MLP neurons of a small language model. Each row is named by its layer, matrix (down: output weights) and neuron, and shows model dimensions 240-335. Each number is 128 + 32 x the weight over its row's rms, rounded and kept within 0 to 255. A neuron's up and down rows have the sign that makes its largest values positive.
Before each neuron's rows, "fires before" lists the tokens most often just after its 100 highest values on Wikipedia text that the model never trained on.

fires before: " ", ",", "il"
L7.down77 [127 105 144 108 146 119 124 142 105  92 155 143 131 145  64 138 135 153  96 149 143  69  84 158 137  89 137 107 149 108 192 104 143 128 132 121 104 130 144  94 131 150 115 125  95 141 139 143 123 161 138 104 160 159 159 122  80 151 136 154 164 154 201 122  94 131 154 134 147 157 145 146 109 148  73 128  92 138 167 105  81 108 163 137 103 156 123 151 176 128 140 128 132  83 112 165]

fires before: " ", ","
L3.down124 [123 104  99 111 129 142 138 150 116 102 156 119 102 133  90  93  85  93  98 104 155 131  80  90  79 119 122 116 167 117 144 111 118 124 124 150  77 128  98 103 181 151 143 135 107 143 109 208 141 146 101 113 140 174  97 188 118 163 123 162 156 128 150 135 149 126 123 116 123 133 130 115 120 130 159 118 174 130 165 113 147 117 120 134  75 148 136 111 220 108 107 142 103  99 131 144]

fires before: " "
L4.down175 [120 116 110 130 134 126 158 112 138 128 146 127  80  93  69  88  68  98 118  97 110 179  74  73  72 133 102 105 160  85 121  99 113 101 121 138  86 175 101  79 138 150 141 163  91 173 111 165 165 146 115 121 176 180  86 172 114 137 135 152 161 144 142 152 134 117 111  98 109 146 114 145 106 137 171 115 142 146 187 161 126 125 159 131  85 147 130 116 221 100  97 151  97 108 122 139]

fires before: " ", " the", " a"
L9.down759 [127 175  96  97 190  94 105 132 133 167 176 144 138 110  70  86 126 126 168 111 101 117  95 118 147 128 107 160 175 142 153  72 144  92 124 155 151 103 110 115 123 183  76 110  98 135  91 119 155 116 103 131 121 165 130  80  94  99 145 150 161  92 153  78 112 134 110 183 161 137 126 151  95  91 114 130 107  50 155  93 114 142 114 113  89 133 150 132 104  91 142  52 140 127 146 132]

fires before: "7", "4", "2", "0", "5", "8"
L7.down707 [149 131 131 124 114 147 131  90  61 104 118 166 130 128  83 116 135 123 127 122 131 174 112 146 122 155 128 108  87 105  96 132 136  83 117 126 165 147 114 134 149 142 157 120 146 118 166 112 134 123  62 168 143  73  83 124 137 165 101  53 194 130 146 175 160 149 171 163 101 100 120 126 120  93 113 145 170 121 132 169 140 188 111 139 142 134  57 119  78 164 155 156 121 121 123 132]

fires before: "==", "The", "===", "In", "-A"
L9.down109 [ 78 124 138  97 173  78 109 103 113 124 132 102 121 110 181 130 129 123 178  77  82  73 187 143 135 143 124 160 102 166 103 153 150  73  73 138 156 105 131 138 178 145 181 151 141 122 148 151 113 153 126  92 223 139 133 161 147 152 115 139  85 161 219  74 152 100  62 131 157 181 107 125 146 137 182  87 159 106 128 104 101 122 133 124 186 145 169  91  77 118  66 151 125  93 115 147]

fires before: " ", ",", " and", "–", "."
L7.down318 [ 94  97 125  69 131 137 129 188  77 112 146 161 112  99 167  91 174  98 149  94 152 137 111 100 123 144 149 125 143 109 136 139 124 132 135 134 133  92 108 138 162 126 131 122  86 111 134 193  74 135 113  66 200 119 120 171  64 143 102 117 119 173 156  83 103 133 171 137 107 167  53 131 143 105 145 150 158 154 173  95 121 110 200 207 111 124  68 117 170 194 116 173 142 152 130 182]

fires before: " |", ",", ":", "–", ".", "-"
L6.down497 [137 131 133  95 162 137 144 162  88 116 137 106 185 120 108 105 159 146 118 164 107  86 142 116 102  74 151 150 144 153 148 118 117 155 178  96 129 118  94  88 121 122 174 147 123 126 125 140 166  87  94 122 223  92 138 130  82 137 155 102 157 134 136 119 149 186 180 156 186  95 192 163 121  81 160 173 136 140 140 110 119 111 121 132 117 130  70 133 161 196 118 115 138 141 159  85]

fires before: " as", " to", " for", " with", "ly", " that"
L4.down354 [ 77  78 106 117  89 111 132  84 134 120  79 110  90  96  79  97 100  98 156 155  96 155 115 120 116 168 135 135  68  97 131 110 148 120  99  73 133 152 124 109 105 125 110 125 163  84 167 134 107 139 117 175 227 129  92 103 133 157 159 162 158 129 145 110 137 144 102 122 132 115 154 138 152 137 137 200 157 136 121 126 139 108  84 150 128 109 121  86 114 136 100 140 123 130 163 127]

fires before: " ", " |", "ivate", "ising"
L5.down541 [132 111 149 141 147 141 136 150  93  90 160 144 131 137  42 149 110 104 127 104 127  94 109 130 109  86 131 147 154 107 148 140 137  92  93 122  88 106 113  82 146 152 130 153 118 142 119 156 173 132 124  95 199 172 108 172 112 108 119 165 182 158 150 123 133 110 125  88 114 114 128 134 121 116 165 154 121 110 170 128 119 113 110 152  84 158 147 107 220 119 121 147  82 145 128 123]

fires before: " |", " |\n", " votes", "umbent", " ==\n\n", "."
L5.down96 [110  90 127  68 159 106 149 187 168 125 123 163 131 113 151  93 104  54 174 140 108  89 110 165 146 122 123 122 157 135 130  96 163 148 184 165 157  90 170 196  98 110 113 140  83 108 176 165  75  82 122 161 223 165 107 142 136 159 104  95 118 145 148 120 124 136 122 129  85 120 136 132 135 129 167 128 167  75 126 178 119 110  98 119 124 122  95 116 180 122 119 128 110  66 139 132]

fires before: " |", " hold", ":"
L9.down471 [161  78 128 151 127 166 135 114 116 152 116 141 117 183 157  78 128 160 138  96 141  75 112 145  93 134 132 111 105 133 121 153 161 115  20 168  97  24  82 159 141 152 106 114 143 188 176  72 150  67 138  98  72 137 171 151  98 156 169 179 132 140 192 127  97  72 149 143 136  95 156  71 135 127 114 107  90 130 130 118 153  91 111 133  91 145 178 109  83 146 131  72  94 133 163 105]

fires before: " ", ","
L5.down47 [148 108 123 139 137 188 140 129  82 117 161 186 116  77  71 155 110 132 136  81 123 152 112 104  66 154 100 116 141 135 171 149  96  76 100 209 120 124 137 108 149 139 196 137 113 179 127 200 132 126 118  99 212 147 110 159  88 149  94 165 137 133 146 139 112 120 100 112 140 165 149  98  84 146 155  79 119 105 152 114  31 150 180 126  95  99 126 141 159 144 107 193 118 138 115 172]

fires before: " ", ","
L5.down661 [ 80 117 129 114 127 148 147 166 115 129 146 113  98 142   0 156  87 147 127 115 141 143 103  71  81  83 110 117 166 101 133 123 144 130 125 134  76 119  79 135 187 123 112 138 124 159 120 146 159 157  89 103 147 185  90 176 123 143 116 154 182 134 107 146 137 133  95 109 105 117 121 103 100 116 159 104 173 144 165 177 131 107 144 141  83 147 100 102 166  94 144 162 134 164 148 163]

fires before: " ", " BBC", " is"
L7.down13 [121 129 146  98 189 112  90  83 119  95 148  73 103  99  96 137 150 112 180 143 107 124 120 146 126 165 172 118 125 118 132 121 177 151 101 112  80 155 156 149 144 143 122 157 133 179 115 170 112 165  91 155 126 126 161 120 168 118 156  60 152  78 200 121 187  90 173 129 140 163  92 113  98 130 139 198 144 132 182 143  45 111 132 161 119  88  91 123 187 102 135 141 142 118 144 121]

fires before: ",", ".", " of", "s", "iety", "ical"
L6.down59 [123 138 108  87 122 168 121 183  96 125 144 165 111  35  67 156  90 171 122 100 135 141 132 104 136 118 111  83 120 171 111 107  81 137 174 174 108 129 217 119 145 163 101 123 129 115  96 165 170 129 101 156 181 140  95 142 108 131 106 130 163 143 131 159 130 157 106  98 118  95 147  91 146 118 112  77 130 131 101 148  73 153 140 131 108 123 135  90 149 187 115 144 149 126 128 104]

fires before: " It", "==", " The", "The", "A"
L9.down751 [108 130 132 120 139 117 128 122 152 123 131 156  84  99 228 116 104 163 164 155 168 129 169  86 160 145 139 151 106 158 171 176 103 103  79 172  96 102 101 136 155 100 139 111  90 145 161 138 163 140 132 104 221  84  95 131 169 124  96 122 117 144 192 109  55 130 158 122 118 127 128 109 155 107 162 100  94 116 123 141 110 119 139  87 115 107 144  90 124 108 108  77 129 138 100 129]

fires before: ",", " "
L9.down467 [104 145 117 132 142  82  23 178 121 136  99 131 177 152  81  80 118 165  82 122 155 115 115 146 149  93 121 162 117 151 206 112  98 145 127 145 129  49  97 143 121 137  98  90 190 144 130 138 142 146 127 183  84 103 111 115 178 129 110 144 176 118 106 136 150 121  88 159 118 144 103 129 148  94 190 164 147 176 143 155  97 160 124 145 129 120 115  95 106 143 169  75 109 128 142  97]

fires before: " as", " that", " to", " for", " by", " in"
L4.down171 [104  51 105  85 128 107  88  95 119  88 122 106 150 143  88  73 131 166 132 119  98 110 132 103 135 112 157 140 133 133 149 158 132 169 117  86 126 172 147 126 155 128  93 153 142 124 133 116 125 216 159 105 186 132  78 145 121 116 160 142 116 143 155 135  99 107 149 111 146 109 111 126 153 164 131 160 113 154 151  99 196 147 117 130  94 152 138  67 108 119 156  60 127 101 159 109]

fires before: "==", "The", "In", "===", "A"
L9.down736 [124 134  80 119 111 140 120 151 150 107 116 133 149 108 179 152 144 163 134  81  88 110 140 120  91 116 105 116 168 104 118 143 149  52 135 101 113 141 143 136 101 127 133 128 111 140 157 111 137 124 106 112 224 162 131 157 176 158 140 135 151 157 152 117  72 143 145 108 109 120 133 128 134 107 152 100 121 109 130 157 118 152 166 112 164 149 161  80 118 130 131  85 149 131 126 124]

fires before: " ", ","
L12.down21 [ 75 130 162 112 115 159 115 108 145 122 106 193 182 119  22 124 105 106 130 138 134 161 159  91 119 203 170 148 205 116 132 155  97 122 119 140 112 108 151 140 145 132  80 114 132 112 130 133 158  63 134 192 255  97 122 158 152 163 171 119 157  99 121 100 170 179  85 125 128 109 106  58 116  91 135 129 113 138 107 100  68  99 113 161 161 167 111 161 110 148 143 165 122 147 116 195]

fires before: " |", " m", ":", " |\n"
L4.down669 [ 65 108  91 125  93 170  90 144 159 131  88 161 114 152 160  95 135 133 127 138  95 126 211 127  85  80 173 156 130 127 114 136 136  98 146 124 123  94  64 123 143 131 123 129  82  96 125 166  99 145 100  76 255 123 100 119  74 130  61  88  99  93 140 132 127 161 128 105 131 100 112 120 120 128 101 148 101 142 172 114 152 132 133 186 174 130 142 156 155 154 141 152 178 153 117 151]

fires before: " |", " |\n", " ("
L3.down329 [ 95 119  87 123 109 112 140 125 158 144 110  57 153 126 108 131 133 152 106 115  93  87 140 137  91  73 138 101 122 104 126 141 131  56 138  96  69 152 113 123 133 106 196 147 161 146 174 185  99 147  87 109 223  52 110 123 166 140 148 131 121 169 119 131 158 161 133 128  97 165  96 106 145 108 130  89 129 180 172  90  87 143 107 102  94 137 113 179 127 120 143 134 153  47 124 123]

fires before: " ", " Be", " |", " to", ",", "\n"
L6.down88 [100 109 136  54 117 140 126  86 134 136 151 170 130  76 105 130 107 153 109 127 160 138 141 131  64  85 159 103 133 114 163 112 185 184 138 154 108 171 148 117  97 117 130 188 107 159 160 139 161 151  85  76 119  85 135 117 129  95 144 114 154 121 176 119 126 144 119 148 133 132  91 189 117  98 141 149 176 179 186 149 138 109 104 133 107 139 127 131 167  84 110 140 157  87 127 137]

fires before: "===", "==", "-", "|"
L10.down688 [141 118 134 104 166 122 122  97 176 134 146 140 127 116 255 113 152 164 109 128 199  73 135 155 127 129 119 116 158 147 188 131 138  76 156  70  67 113 136 121 175 105 123 149 137  98 129 131 134 134  72  84 255 110 150 115 135 136 139  95 143 139 124 132 133 129  95 104 115 213 129 164 159  96 117 140 146  90 151  88 110 145  82 109  71 155 135 139 143 142 133 147 186 128 124 122]

fires before: " ", ".", " |", ":"
L10.down495 [108 146  92  88 138 114 119  86  97 150 163 151 142 136  99 128 162 118 102 186 162 102  99 136  46 152 141 134 120 148 135 129 112 113 173 171  87  93 106 150  96 125 119 134  70 112  96 209 135  73 171 170 223  76 112 114  98 130 114 146 170 120  75 149 197 109 103 155 172 135  99  86 113 103 119 137  87 116 103 139 125 161  65 166 102 100 112 140 143 112 206 125 169 128 162  86]

fires before: " ", " |", "il"
L7.down460 [110  54 151 182 113 128 120 131 147 112 140 154 131 171  46 166 105 143  95 140 132 117 101 147 116  59 127 116 111 105 175 144 107 114 111  93 112 147  95 130 117 103 117 164 150 167 134 189 147 127 146  69 193 155 138 149  90 123 127 158 185 119 153 155 110 143 134  98 131 154  87 120 144 161 102 150 166 162 150 163 138 144 123  83 132 163 179 123 161 112 103 102 165 171 152 200]

fires before: " ", "-", " the", ",", "ed"
L3.down684 [ 99  89  99 104 134  68 129 159  72 122 147 149 127 109  53 121 106 120 137 131  99 189 164 119 139  99 182  99 157  94 140 120 118 123 129 153 113 102 147  76 119 129 161 139 158  95 166 163 132  90 108 129 255 125  98 141  74 101 142  98 124 126 156 125 113 130 131 118 153 100 123 126 132 134 176 109 120 110 107 123  72 138 129 118 110 123 159 111 212 161 115 100  89 101 118 117]

fires before: ",", " |", "a"
L12.down22 [ 61 149 109 113 134  82 172 131 137 127 119 173  96 122   7 132  92 143 147 133 101 136 130 101 134 123 119 128 170 154 112 182  53  98 128 122 127 151  94 127 134 190  95 137 108 174 157 118 100 127  92 247 207 120 124 150 124 119 134 100 107 160 107 149 117 121 124  83 105 161 150 173 127  99 141 158 139  92 137 146 109 133  59 158 114 138 143 101 134  86 101 159 144 126  88 144]

fires before: " ", ","
L6.down328 [100  86 105 125 120 129 167 108 110 139 150 118  97 133  28 123  97 114 102 141 162 149  80 104  93 128 111 130 169 122 177 109 109 122 105  92 100 179 101 130 165 167 126 161 101 142  92 181 143 127 101  93 177 168 109 188  91 111 104 154 135  89 127 144 114 128 116  93  92 158 157 125  94 131 129 132 173 116 203 194 127  82 141 149  95 139 112 148 202  79 133 138 138 166 116 154]

fires before: " ", ":", ".", ","
L12.down745 [ 91 138 126 129 159  80 162 191 147 160 168 160 126 131 255  87  96 132 136 100 139 126 103  98  93 128  77 143 117 181 144 115 105 127  84  67 105 111 155  88 123 119 125 132 165 128 106 159 114  70 190  96 122 158 130 134 120 140 102 152 113 114  98 155 162 148 152 165 116 120 121  83 121 125 144 154 136  97 151 126 127 173 159  97 140 214 123 123 174 105 124 131  79  90 119 121]

fires before: " ", ",", ".\n\n", "."
L10.down458 [117 122 166  92 126 123 185 157 141  95 153 157 127 159 121 144 139  89 149 124 163 121 108 126 108  91 149 150 176 109 178 120 169  60  66  86 121 162 150  83 126 131  96 112 133 112 213 184 135 102 164  44 113 145 102 145  79 124 108 117 134 164 127 115  79 123 129 177 155  73 125  93  78 133 105 134 145  80 124 207 137 165 193 111 105 141 112 136 109 110 118 182 101 153  89 120]

fires before: " |\n", " |"
L5.down413 [115  75  83 180  89 119 153 161  85 107 122 176 111 141 142  90 128  90  92 177 124 108 121 133  76 111 125  64 128 134 221 151 107 136 115 110  59 147 118 138  41 171 107 115 146 165 103 167 116 122 129 108 206 113 143 147 145 151 168  99  91 148 117 107 131 142 171 127  67  81 105 107 134  93 199 152 132 143 138 146 144 120 123  67 127 139 143  90 149 133 164 116  89 135 105 107]

fires before: ".", "%", ",", " m"
L12.down158 [ 99 152 112  98 166 115 139 134 115  83 116 151 144 137 169 132 105 160  91 155 123 120 131 111 132 167 103 144 127 147 120 162 124 147 137 129 182 106 148 120 110 100 144 132 111 126 138 118  83  66 136  53 255 187 122  98 101 168 153 167 149 131 161 144 152 142 111 130  90  57 119 179 112 188 138 148 169 110 126 111 137 137 128  71 156 131 118 129 166 163 147 144 191  91  77  88]

fires before: ",", " |", ".", "–", ".\n\n", ":"
L4.down32 [108 154 149 116 197 168 136 108 116 145 150  66 128 130 170 119 178 138 128 143 111 110  79 142 104 164 155 151 146  91 112 153 140 110 102 153 138 138 135 133 165 114 200 152 213 116 142 137 131 105 101 135  21 154 127  68 108 155  92 147 198 199 103 153 151 110 125 140 168 160 128 167 122 108 169 140 160 115 136 112 107 154 155  46 144 137 111 119  83 213  89 149 128 161 116 162]

fires before: " ", " |", "ien", "an"
L4.down170 [ 98  84 139 117 144 102 117 158 106 144 159 101 141 154  12 141 102 101 111  89 129 128 101 145  94 134 122 125 148 123 152 109 156 176 116 131  70 184  83 161 172 208 112 149 146 136 146 144 133 128 114 149 239 121 116 184 109 168 149  90 131 161 137  95 143 114 113 103 123 109 171  97 110 112 130 129 161 119 199 184 119  91 107 110  72 172 118 104 173  82 145 176 108 120 145 154]

fires before: " ", ",", ".", ".\n\n"
L12.down496 [101 143 126 113 156 138 123 204 128  92 154 101 132  96 113 173 163 124 151 117 186 121 118 101  90 167 199 187 105  75 137  56 145 158 132  97 174 104 130 147  81 173  83  85 148 102 112 137 140 117 105 131 167 114 121 107  94  78 196 179 124 172 136  43  97 133 139 114 110 177 116 109 161 164 154 126 173 132 126  85 130 138  80  74 103 140 162 120  97 140 126 117 142 141 130 132]

fires before: "8", "7", "2", "4", "5", "0"
L6.down236 [124 110 106 137  82 162 114 162  85  89 149 174 101 125 129 180 143  98  73 170  71 117 157 125 121  79 105  94  77 133 155 109 115 149  86 114 159 110 165 106 172 184 177 156  95 145 198 142  96 112 127 137 114 165 111 172 152 174  89  97 137 120 184 132 105 109 133 143  98  85 111  79 144  72 105  84 115  78 138 115 114 141 100 159 138  98 130  94 202 206 165 114  90  88 142  98]

fires before: "-", ":", "=", " |", " G"
L9.down406 [123 134 118 158 122 148 156 126 110 107 110 114 198 184 137  55 119 161  88 128 119 123 118 163 151  94  97 103 156 158 137 141 114 181 226 184 180  81 146 179 128 142 140 120 161  86 148 128 117 130 138  60  73 114 123 143 107 115  90 173 130 112 174  62  98  91  54 120  97 134 136  70 151 177 186 144 154 182  84 140 116  64  56 108 101 113 160 122 165 140 111 150 117 107 113 140]

fires before: ",", " |", "–", "."
L6.down589 [102 180 179 105 157 150 124 143 141 184 194 176  78 132 131 140 131 132  74 118 146  93 158 165 120 105 137 160 137 143 150 129 116  76 160 185 161 166 161 120 150  93 133 156 126 150 141 191  92 147 130 136  77 192  69 112 117 108  94 127 166 174 148 142 110 116  84 124 124  87 146 152 125 103 151 142 199 144 127 140 150 143 118 160  58 134 119 154 122 142 124 173  96 117 115 130]

fires before: " |", ".", ";", ",", ".\n\n", "0"
L12.down473 [ 47 182 121 144 142 130 148 168 151  98 149 124 123 125 117 121 162 105 152 140 117 175 128 116 113 139 152 155 138  99  79 102 159 102 149 114  88 185  95 118 161 142  94 115 147 119  29  88  90 134  60 109 255  98  72 123 143 145 115 168 158 174 148 150 123 151 145  93  88 146 136 174 196 131 146 108 156 129  90 117  76 141 146 119 113 168  86 118 180 143 125 135 167 134 160 203]

fires before: "5", "0", "8", "9", "4"
L9.down716 [121 116 162  83  63 136 195 121 109 113 126  93 152 132 178  99 101  92  58 138 152 159 212 103 110  70 114 153 127  65 133  87  97  76  72 162 101 137  73 135 156  90 125 112 143  97 129  87 175 117 123 137 157  97 100 106 164 123 101 162 164 113 157 101 129 149  99 154 127 108 142 149 213 140 125 113 120 135 125 170  84 105 141 130 161 171  76 113 155 133 139 121 170 105 142  79]

fires before: ".", " (", ")", " |", " |\n", "="
L9.down653 [104  65 112 117 118 143 155  88 109 126 177  89 115 127 146 172  99  66  77 120 154 140 122 125  91 130  86 151 143  89  85 107 165 152 147 151  96  86 114  36 207 121 124 171 104 107 160 102 130  93 106 145 206 112 129 123  88 197 203  75 139  71  78 158 159 107 104 126 118  88 102 135 147 153 103 135 144 114 154  62 126 150 128 137 152 133 133 127 129 150  76 154  90 132 161 105]

fires before: " ", ".", ",", " |"
L3.down373 [111  72 133  98 113 142 103 180 138 101 139 109 103 122  10 134  79 123 116  96 134 115 153 134 112  88 168 133 155 122 147 141 150 109  86  91 112 120 113 113 139 152 117 110 108 102 148 171 136 142 105 103 164 152  67 196 120 160 131 147 155 102 167 138 168 141 107 112  98  91  94 129 113 102 156 129 169 118 177 122 133 136 107 132  96 137 112  99 184  73  97 158 120 113 163 111]

fires before: " of", "ed", "8", "7", "9", "ing"
L12.down348 [131 162  62 106  92 128 163 125  80 185  95 125 150  82 133 154 107 141 117 116 130 130 163 136 160 100 157 134 150 164 181 129  99 114 200 149 123 118 121 132 106  45  82 149 131 115 117 126 103 114  40 149  94 110 122 126 176 141  93 175 151 157 178 120 121 102 106 159 162 178 157 104 141 131 145 116  97 131 148 113 144  89 142 145  88 170  73 124 150 108  93 168 183 104 135 136]

fires before: "The", "===", "A", "B", "F", "On"
L9.down390 [113 126  80 164 125 116 159 103 162 123 162 134 100 154 234 113 142 146 112 103 167 138  96 163 146 133 114 119 119 192 140 112 129  91 116 106 141 110 108 217 162 137 130 130 162 151 187 162 143 103 136 140 247 102 126 124 121  92 109  76 115 149 150  98  91 120 103 160 152 179 116 157 164 140 157 145  98  97 166  98  88 144 119 148 130 145 119 158  96 163 121 172 153 120 134 170]

fires before: ",", " ", " he", " the"
L10.down747 [140 132 128  94 107  53 169  84 147 109 115 141 101 187 142 147  96 105 145 202 101 106 128  92 144 124 117 153 176 140 156  80 156 123 107 118  96 149 162 140 127 115 138 113 160 219 107 111  93  49 140  98 219  99 108 123 115 112 129 131 109 168 156 115 159 133 128 102 106 138 104  81 127 159 116 138 135  89 118 123 151 149  99 155 115 139 130 168 160 115 126 123  83 135 168 123]

fires before: "==", "In", "===", "He", "H"
L9.down380 [127 116 149 115 126  67 141 154 122 139 123 103 127 139 173 115  97 142 105 127 131 104 176 170 104  72 149 105 141 129 181 118 143 119 110 118 105 100 123 140 178 113 152  96 140 121 119  91 107 133  92 106 255 122 123 157 123 145 138 120  91 140 148  87 104 121 161 113 145 207  76 139 149 156 145  92 136 121 126 139 147 163 140 163 144 170 145 113  96 130 137  81  81 115 136 106]

fires before: " the", " his", " which", " them"
L12.down729 [115 150 104 118 166 112 171 104 156 148 171 168 129  33 145 171 143  70 190 167 157 139 170 135 139  68 104 162 173 125 116 146 145 132 109  76 147  83 120 118 130 152 112 129  98 189 161 116  99  71  68 137 136 108 126 135  66 141 135  81 132  63 170  93  94 114 153 135 130  92 173 146 132 104  90 107 108 161 156  47 175 137  98 149  96 140 108 173  66 164 148  95 145 149 139 125]

fires before: " |", "N", " |\n", "%"
L4.down86 [ 73 116  62 100 114 127 125 205 115 137 152  98 122 144 107 110 122 123  57 148  73 116 140 136  79 174 134 145 149 121 101 124 160 177 158 145 102 114 170  83 104 144 137 168 173 100 150 175 161  67  68 138 255 116 111 143  68 172 157  90 109 157 118  98 145 125 139 130 103 146 132 130 102  75 139 112 101 110  99 148  71  74 128 124 139 135 133 144 148 151 146 153 144 114 105 109]

fires before: " to", " that", " by", " as", " in", " for"
L3.down256 [ 82  73  99 133 106 126  94 121 109  93  84  89 104 105 120 103 129 135 125 142 131 114 135 129 142 107 130  98  96 102 111 171 125 138 108 133 133 165 122 124 132 126 146 120 145 132 140 208 126 160 170 102 184 123  27  94 105  67 160 110 119 184 150 101 146 120 143  86 114 117  90 126 121 144 173 114 139 100 203 120 123 118 103 108 112 129  80  86 171 136 125 135 166 115 129  88]

fires before: " |", ",", "–", ")\n"
L3.down158 [122  94 166 137  89 105 133 129  54 136 161 142 130 131  97 158 151 127 151 106 157 163  92  83  59 107 122 120 204 126 171 155 127  66 123 138 119 158 108 164 164 139 169 136 143 179 133 154  66 103 104 113 115 103 156 167 118 155 145 149 192 185 151 109 105 123 117 191 126 127 125 132 108 118 172 155 139 106  92 129 112 130 127 133 121 148 104 167 102 135  81 193  94  70 103 169]

fires before: "7", "8", "6", "9"
L12.down204 [ 98  96 102 166  78 116 187 140  62 132 154 182 123 108 100 119  86 163  86 119  73 116 173 146 111 170 238 149 106 118 171 105 131  95 150 119 124 132 150  77 174 142 111 189 119 137 104  81 168 130 147 169 187 140  75 126 106 161 106 130 119 120 145 107 144 147 135 122 119 112 122 103 197  92 144 160 136 156 114 123 118 121 184 102 130 216 118  97 144 103  79 116 133 113 169 138]

fires before: ",", ".", " of", ".\n\n", " in", " |"
L12.down674 [143 125 109  72 110 109 160 149 113 120 125 100  93 176 207 138 130 164  87 157 167 120 121 118  81 113  58 136 128 136 106 113 177 130 135 122 120 147 130 175 140 124 152 103  68 182 183 159 173  55  72 117 207 130 134  91 155  92  81 104 145 143 117  71 136  96 132  82 156 111 115 158  77 105 148 101  98 161 109 144 111 110  75 153 105 125 167 165 145 148 160 110 117 108 147 132]

fires before: " |", ",", " |\n", " the", "("
L10.down509 [103 161 188 167 143 121 150 130  64 132  99 106 156 161 171 138 145 166 105 144 104 151 119 124 101 139 204 173 137  82  53 115 126 105 172 153 106 228  92 178  83  99 170 135 193 109 119 173 104 161 103 137 166 125 108 118  34 115 193 137 133 120 108  92 109 123  42 141 118 107 172 135 146 128 127 184 145 169 137  77 120 146 100 111 173 100  92 143  96 139 168 153  67 102  86 183]

fires before: " ", " |", ":", ")", ",", " of"
L3.down245 [157  57  85 112 138 124 111 155 137 120 117 158  71 110 104  71 138 136 156 115  84 103 137 110  73 109 139  63 162 150 140 124 131 124 155 152 141 164  93 111 160 135 154 121  70 100 156 125 121 107 135  77 182 129 131 137  89 183 121 144 161 155 147 141 156  85  63 129  81 111 107  83 128 113 121 161 157 109 144 120  48 133 111 103 145 132 103  42 154 120  78 137 140  53 170 129]

fires before: " ", ",", " |", " to", ":", "–"
L6.down158 [107  98 172 159 165  93 162 192  95 138 190  74 144 124 169 155 138  83 236 104 148 139 137 121 130  77 124 117 104  86 171 114 138 110 154 163 150 192  99 177 109 100 141 174  97 108 107 191 121 134 135  99 188  97 107  89 131 119 102 157 122 142 159 110  92 153  56 146 108 117  88 190 104 149 163 133 116 151 134  89 112 116 111 112  93 158 109 111 176  99 156 191 156 183 120 108]

fires before: " ", ",", " of", "."
L5.down54 [114  98 142 169 157 125 145 153 102 193 121 138  78 151 108 145 168 156 126 100 179  86 116 124  80 136 123 139 121 108 108 158  82  72  84 190 126 114 143 149 140 131 169 116 112  58 142 241 107 139  74 139 158 156 104 209 103 175 136  85 148 140  97 122 123 117 156 144  63  91 100 134 115 110 184 142 111 125  91 118 111 167 137 119 139 150 119 129 113 119 115 116 138 125 119 125]

fires before: "2", "9", "0", "1", "6"
L6.down321 [193 139 137 136  91 131  54 135 136  45 164 161 191 146  74 139 143 128 136 122  90  93 114  90 133 147 169  75 153 143 159 132 152 125 120 125 142 125 157 161 101  95 159 113  90 197 145 156 165 161  65 119 208 103 102 132 192  95  73  73 189 120 183 101 128 140 126 109  81  85 115 108 140 108 132 163 133  97 122 154 151 110 121 123 141 145 102 135 150 129 143 132 129 134 145  98]